python train.py --n_layer=8 --d_model=768 --head_dim=64 --vocab_size=8192 --norm_eps=1e-05 --positions="learned" --parallel_block=false --extras=["capped logits"] --init_std_o=0.00655 --warmup_steps=212 --decay_shape="linear" --batch_tokens=131072 --seq_len=384 --doc_mask=true --dataset="wikipedia_en"
MLP neurons of a small language model. Each row is named by its layer, matrix (up: input weights; down: output weights) and neuron, and shows model dimensions 416-479. Each number is 200 + 30 x the weight over its row's rms, rounded and kept within 0 to 999.
Before each neuron's rows, "fires on" lists the tokens most often at its 100 highest values on Wikipedia text that the model never trained on. A number after a token or word is its count.

fires on: "-" 20, "–" 16, " (" 10, " |" 7, "(" 4
L4.up1226,204,201,179,137,177,236,239,179,131,206,187,280,163,255,203,220,178,206,193,165,223,248,201,226,250,214,208,176,197,214,228,176,209,190,201,227,216,217,211,160,201,217,204,190,190,252,170,231,247,185,218,210,207,168,201,251,227,197,202,202,255,242,242,216
L4.down1226,204,183,219,187,209,186,162,211,229,204,194,206,158,193,217,213,249,211,168,215,196,176,131,221,233,219,259,217,239,278,215,216,231,174,256,200,227,156,185,240,213,225,158,219,211,172,207,178,185,192,202,216,160,187,160,194,211,232,175,213,259,202,191,171

fires on: "|" 25, "  " 12, " |" 9, " 1" 9, "\n" 8, "frac" 8
L4.up550,196,166,183,149,184,189,219,201,172,200,167,201,204,201,137,244,213,196,245,238,183,213,160,186,174,204,219,203,198,198,205,175,243,262,206,216,192,137,174,176,228,203,212,198,190,170,238,200,216,176,210,217,179,235,152,212,160,152,252,227,199,173,224,192
L4.down550,193,232,203,245,178,242,214,235,253,150,220,163,167,218,234,178,180,199,261,224,166,162,189,190,184,191,173,192,216,208,260,223,197,218,198,231,243,215,172,172,184,243,201,157,192,190,230,169,212,188,216,238,133,267,197,179,265,155,233,207,189,225,157,192

fires on: " |" 21, "}" 12, "\\" 11, " \"" 7, "|" 6
L4.up2912,219,214,172,197,227,210,217,179,174,240,177,177,161,234,176,248,214,197,205,214,209,219,217,232,220,195,225,145,226,123,206,168,199,200,189,217,163,179,191,250,210,179,237,149,205,168,206,229,172,196,254,175,189,170,207,177,179,165,203,184,171,224,209,175
L4.down2912,187,177,189,226,191,244,187,204,241,205,226,187,158,189,169,182,257,108,252,194,125,171,182,233,238,223,233,209,206,227,214,216,196,211,184,220,217,266,202,223,225,258,211,235,195,216,189,217,186,197,164,223,230,212,241,213,165,196,220,174,170,175,186,176

fires on: "." 17, "|" 16, " Year" 11, " As" 5, " Date" 4, "=" 4
L4.up2831,205,251,184,207,174,165,254,217,187,199,206,231,167,190,203,243,225,218,175,210,202,200,234,210,185,166,201,171,212,179,223,209,206,200,245,214,168,267,150,168,139,173,196,200,225,174,202,283,212,240,153,228,229,195,198,267,183,195,176,202,196,170,250,211
L4.down2831,244,141,204,256,223,143,248,253,188,252,179,188,173,263,193,208,188,175,207,257,165,186,196,135,166,227,238,228,213,173,202,151,229,142,188,170,223,138,156,262,252,218,198,242,269,170,205,202,173,207,253,160,205,214,167,239,215,226,221,231,146,206,202,195

fires on: " and" 43, " which" 36, " that" 10, " who" 6
L4.up1682,162,150,215,185,197,177,224,135,201,215,227,180,204,187,199,267,226,228,162,271,238,181,201,228,212,151,184,182,173,155,205,161,185,243,239,212,167,190,182,173,279,204,192,270,221,222,242,202,208,194,145,195,247,256,120,188,206,248,162,197,235,186,203,210
L4.down1682,152,210,198,161,221,239,215,190,190,210,209,291,167,168,210,162,181,199,181,219,163,178,214,152,190,204,224,174,190,178,203,228,149,107,184,259,209,224,217,210,148,206,194,170,170,210,207,235,216,160,229,193,216,187,293,201,157,181,212,204,230,230,254,222

fires on: " \"" 48, " (" 44, " “" 4
L4.up1826,228,235,173,236,166,162,188,211,199,263,238,203,230,163,210,213,251,188,203,170,193,246,173,205,207,208,161,214,182,223,236,144,217,152,221,212,169,162,223,231,229,234,190,227,191,161,208,142,253,225,184,189,189,214,181,174,213,189,200,156,217,262,218,192
L4.down1826,215,191,208,176,184,228,218,230,190,209,224,189,168,168,230,166,154,213,176,189,253,214,190,215,121,218,244,288,228,238,232,186,182,192,191,202,198,220,130,232,234,175,183,202,201,244,151,220,210,156,192,204,184,233,211,288,175,209,196,208,164,253,246,239

fires on: " (" 30, " in" 7, " of" 7, " was" 7, "en" 4
L4.up1805,142,215,177,185,155,156,228,157,160,177,182,203,213,195,187,207,203,212,213,101,181,166,222,218,201,163,213,201,246,172,196,240,198,208,201,202,122,217,243,189,203,209,200,172,228,154,243,261,205,216,182,257,169,205,208,249,166,189,187,203,197,247,190,187
L4.down1805,226,203,169,247,158,194,258,199,235,187,176,258,247,115,233,169,183,195,199,205,158,209,212,185,205,218,213,275,148,182,191,216,170,204,230,164,219,219,207,209,188,155,173,240,215,214,168,262,206,226,191,183,188,216,169,214,236,192,236,188,210,218,211,189

fires on: " (" 18, "-" 15, "|" 8, "\n\n" 8, "\n" 5, " in" 5
L4.up790,166,182,239,213,223,187,215,176,188,159,204,155,214,224,235,218,217,194,208,166,192,198,188,184,168,174,199,183,183,240,197,235,255,219,163,197,214,188,216,177,203,154,232,168,198,243,179,247,186,194,164,250,168,215,186,157,179,197,200,230,233,220,189,193
L4.down790,237,149,195,186,206,192,207,123,202,171,177,212,170,181,224,183,251,139,168,247,232,129,208,203,217,229,219,196,229,164,200,208,167,172,227,242,209,211,191,199,204,210,249,158,240,186,188,143,208,194,192,173,215,232,160,244,181,208,200,245,187,190,199,217

fires on: " the" 45, "s" 9, " a" 7, " named" 4
L4.up2880,173,242,187,206,187,155,205,198,167,203,207,170,165,159,245,226,170,199,188,176,170,221,213,263,222,146,157,213,243,202,160,178,253,206,185,166,135,212,196,165,229,213,211,171,181,218,123,234,245,150,230,250,248,189,189,194,203,141,228,174,196,195,175,189
L4.down2880,214,213,224,167,250,180,239,184,258,181,199,183,234,205,196,232,226,162,204,210,180,247,191,201,142,217,179,211,158,201,209,238,199,207,223,230,228,163,219,199,210,177,210,189,186,108,209,179,185,150,223,166,230,233,182,195,258,182,232,182,175,222,156,211

fires on: "–" 25, " do" 17, "s" 10, " University" 6, " Do" 6, " Institute" 5
L4.up2652,212,198,195,223,209,202,229,178,236,193,170,201,159,252,163,241,169,212,204,199,236,189,196,131,193,187,206,199,222,209,168,209,210,236,198,184,180,188,284,183,199,235,159,186,208,194,178,160,195,172,207,163,229,261,167,208,231,166,249,235,249,210,233,255
L4.down2652,200,214,209,153,154,251,201,218,160,203,143,189,186,135,162,219,130,231,189,171,229,190,204,166,202,229,182,211,170,162,194,192,160,168,196,207,202,190,188,223,229,190,171,229,185,237,222,220,195,157,206,190,177,170,154,202,207,212,176,180,177,231,270,165

fires on: "." 17, "|" 15, " a" 8, "la" 7, ")" 6
L4.up90,229,186,244,219,182,168,231,225,200,167,241,204,221,121,202,209,251,294,208,202,217,177,223,284,211,168,151,198,246,235,109,171,271,209,242,208,232,222,182,196,186,202,227,195,197,208,180,162,228,181,185,215,245,190,215,208,193,163,185,221,220,283,223,194
L4.down90,192,216,212,161,232,206,175,188,206,201,163,194,158,233,178,199,175,197,199,227,193,197,169,206,222,223,202,251,198,187,188,211,206,150,207,155,202,182,179,230,229,180,217,239,252,144,171,197,179,195,201,231,171,183,186,208,143,305,143,151,170,208,191,212

fires on: " to" 66, " not" 8
L4.up525,218,191,122,238,213,184,164,150,200,188,137,190,218,176,200,199,182,221,216,195,195,151,220,188,229,216,234,188,122,189,226,250,202,184,196,164,155,232,254,158,183,199,197,244,244,176,205,234,164,206,224,201,192,196,207,233,152,217,193,249,224,235,184,171
L4.down525,234,251,211,201,193,188,157,205,226,243,267,170,193,233,240,187,199,256,202,217,197,163,204,151,192,198,184,196,182,190,164,184,129,192,196,156,196,225,158,219,231,194,240,138,190,268,197,190,195,205,249,166,251,177,234,165,203,207,237,208,235,207,193,162

fires on: "," 46, " (" 15, "\"" 8
L4.up2006,230,170,175,206,226,181,230,191,191,200,219,198,210,189,179,230,155,174,229,154,250,236,204,225,218,207,157,199,218,172,232,209,165,207,217,141,184,203,238,162,196,195,218,171,214,186,174,263,209,180,173,206,190,191,146,197,185,163,156,152,204,228,194,224
L4.down2006,159,151,240,229,200,212,271,193,192,218,179,187,199,158,213,198,225,241,142,220,162,234,169,207,213,208,223,221,212,201,224,196,180,200,215,212,163,205,159,196,226,221,210,210,240,178,181,173,228,203,234,175,202,195,144,231,195,226,236,251,197,168,201,201

fires on: "o" 15, "us" 10, " to" 10, "e" 8, "es" 7, "ey" 5
L4.up704,168,190,168,209,170,197,184,157,236,241,200,195,167,227,239,180,213,172,153,180,238,153,197,231,205,192,160,217,175,186,178,243,217,188,216,153,229,160,221,171,170,234,196,183,265,186,210,264,192,178,226,179,275,207,230,163,260,210,207,256,177,202,199,161
L4.down704,202,146,210,209,189,216,187,218,169,162,222,237,224,239,264,158,112,265,238,224,175,251,212,196,152,203,216,170,246,165,179,213,185,174,249,194,263,219,187,225,215,199,173,182,199,227,173,131,202,180,176,173,184,206,189,195,260,262,219,216,232,219,224,198

fires on: "-" 28, " (" 18, "–" 8, "," 7, "/" 6, ";" 4
L4.up827,192,174,202,233,241,190,219,161,190,195,206,157,179,204,183,246,212,228,196,134,193,251,161,172,214,188,220,184,224,241,254,200,207,184,210,227,150,212,166,134,178,162,247,153,180,251,211,265,220,231,192,225,156,202,234,243,213,198,198,186,223,193,177,252
L4.down827,229,198,243,203,174,166,166,169,200,208,185,215,197,178,205,158,216,150,157,237,243,162,196,248,219,189,213,212,249,251,197,199,158,219,219,207,208,198,179,164,228,173,232,223,210,163,207,143,151,171,224,190,145,161,197,218,234,169,277,185,182,223,191,202

fires on: " and" 40, "\n" 17, " but" 8, " to" 5
L4.up1868,208,165,223,230,176,179,184,181,212,208,139,190,188,209,187,150,203,235,219,183,237,183,185,186,172,145,247,183,175,220,242,259,182,188,210,183,186,209,192,185,244,162,205,218,240,175,182,189,220,183,214,205,223,219,185,248,184,160,197,231,185,137,133,250
L4.down1868,174,255,211,183,215,199,226,228,185,150,167,203,172,241,162,201,209,184,200,209,158,145,183,216,199,185,176,202,216,142,201,180,194,186,178,227,191,186,157,175,207,156,195,197,240,199,180,209,198,253,201,191,217,206,231,160,225,220,215,199,221,175,206,213

fires on: " the" 21, " and" 14, "|" 13, "g" 7, "\n" 6, " Tournament" 4
L4.up1691,223,206,192,192,176,249,201,121,206,215,200,194,220,237,194,209,185,269,228,217,194,298,204,221,184,141,220,229,197,149,185,206,228,204,280,220,186,201,184,230,202,188,243,241,224,161,193,245,209,192,239,205,228,201,202,170,157,171,234,220,216,185,183,200
L4.down1691,205,243,186,186,203,221,222,185,227,213,234,226,234,120,182,180,180,193,218,266,242,143,183,176,224,136,175,208,183,202,298,201,203,146,181,197,218,216,225,113,207,249,154,188,185,245,194,217,142,191,159,217,183,169,214,202,237,217,194,169,185,214,238,236

fires on: "ly" 20, " not" 12, " was" 9, " are" 7, " be" 4, " were" 4
L4.up1958,173,189,289,163,202,215,260,246,185,196,245,125,132,162,195,208,204,191,229,181,165,274,151,155,167,254,226,179,179,189,196,171,225,200,224,171,267,239,209,221,194,287,231,168,171,208,234,210,262,176,194,135,236,142,173,186,202,198,215,197,203,219,259,219
L4.down1958,248,193,172,156,212,200,186,243,200,236,172,210,229,155,169,182,221,188,214,177,202,199,220,195,197,213,171,144,243,205,196,259,182,187,229,221,202,190,188,214,256,148,183,213,205,193,217,170,170,186,195,197,230,255,198,181,225,229,192,201,175,228,238,212

fires on: " which" 33, " who" 25, " that" 18, " has" 4
L4.up1076,188,162,162,197,211,183,253,182,200,251,214,206,222,149,230,207,192,235,175,216,171,215,167,177,198,214,149,182,196,197,192,151,217,227,166,173,210,224,174,186,198,182,207,255,198,245,197,174,213,206,213,216,172,252,112,232,178,219,135,205,179,167,235,150
L4.down1076,223,155,186,191,203,193,207,191,203,216,171,244,164,216,196,184,201,188,180,187,264,219,194,211,204,157,178,163,192,157,149,150,215,189,185,168,191,172,166,205,167,172,212,137,219,165,203,201,215,229,199,205,224,131,190,171,221,197,233,176,217,236,164,198

fires on: " was" 34, " as" 13, " were" 7, " (" 7, " has" 5, " who" 5
L4.up2016,178,199,194,219,212,151,232,133,145,220,222,124,197,195,180,219,196,180,200,183,168,191,179,248,186,234,170,184,217,206,202,204,157,249,219,167,199,191,205,147,267,224,232,201,225,208,233,227,265,187,219,240,198,227,126,250,196,198,201,213,198,171,227,198
L4.down2016,224,209,226,134,219,222,196,201,216,178,187,243,184,176,217,239,218,201,186,196,159,183,263,167,204,185,270,186,186,224,162,199,215,178,222,279,194,222,194,172,171,148,187,154,216,175,162,233,233,260,224,211,219,165,204,205,219,224,239,221,225,228,169,200

fires on: " (" 25, " \"" 22, "-" 12, "—" 7, " that" 7, " Sh" 4
L4.up846,189,166,186,240,163,155,193,194,256,252,170,207,239,170,214,168,207,183,177,233,235,258,180,194,193,182,163,217,146,233,263,175,219,178,244,250,134,217,227,193,224,212,231,252,180,162,178,256,244,205,177,225,204,165,239,225,205,173,165,146,164,184,241,173
L4.down846,174,191,222,156,201,245,136,192,237,204,220,219,207,214,214,193,157,239,200,196,174,189,185,196,191,215,206,250,175,218,190,179,212,178,208,200,189,167,165,199,249,215,121,149,240,192,215,188,194,234,202,223,218,166,159,213,206,272,189,234,165,230,149,234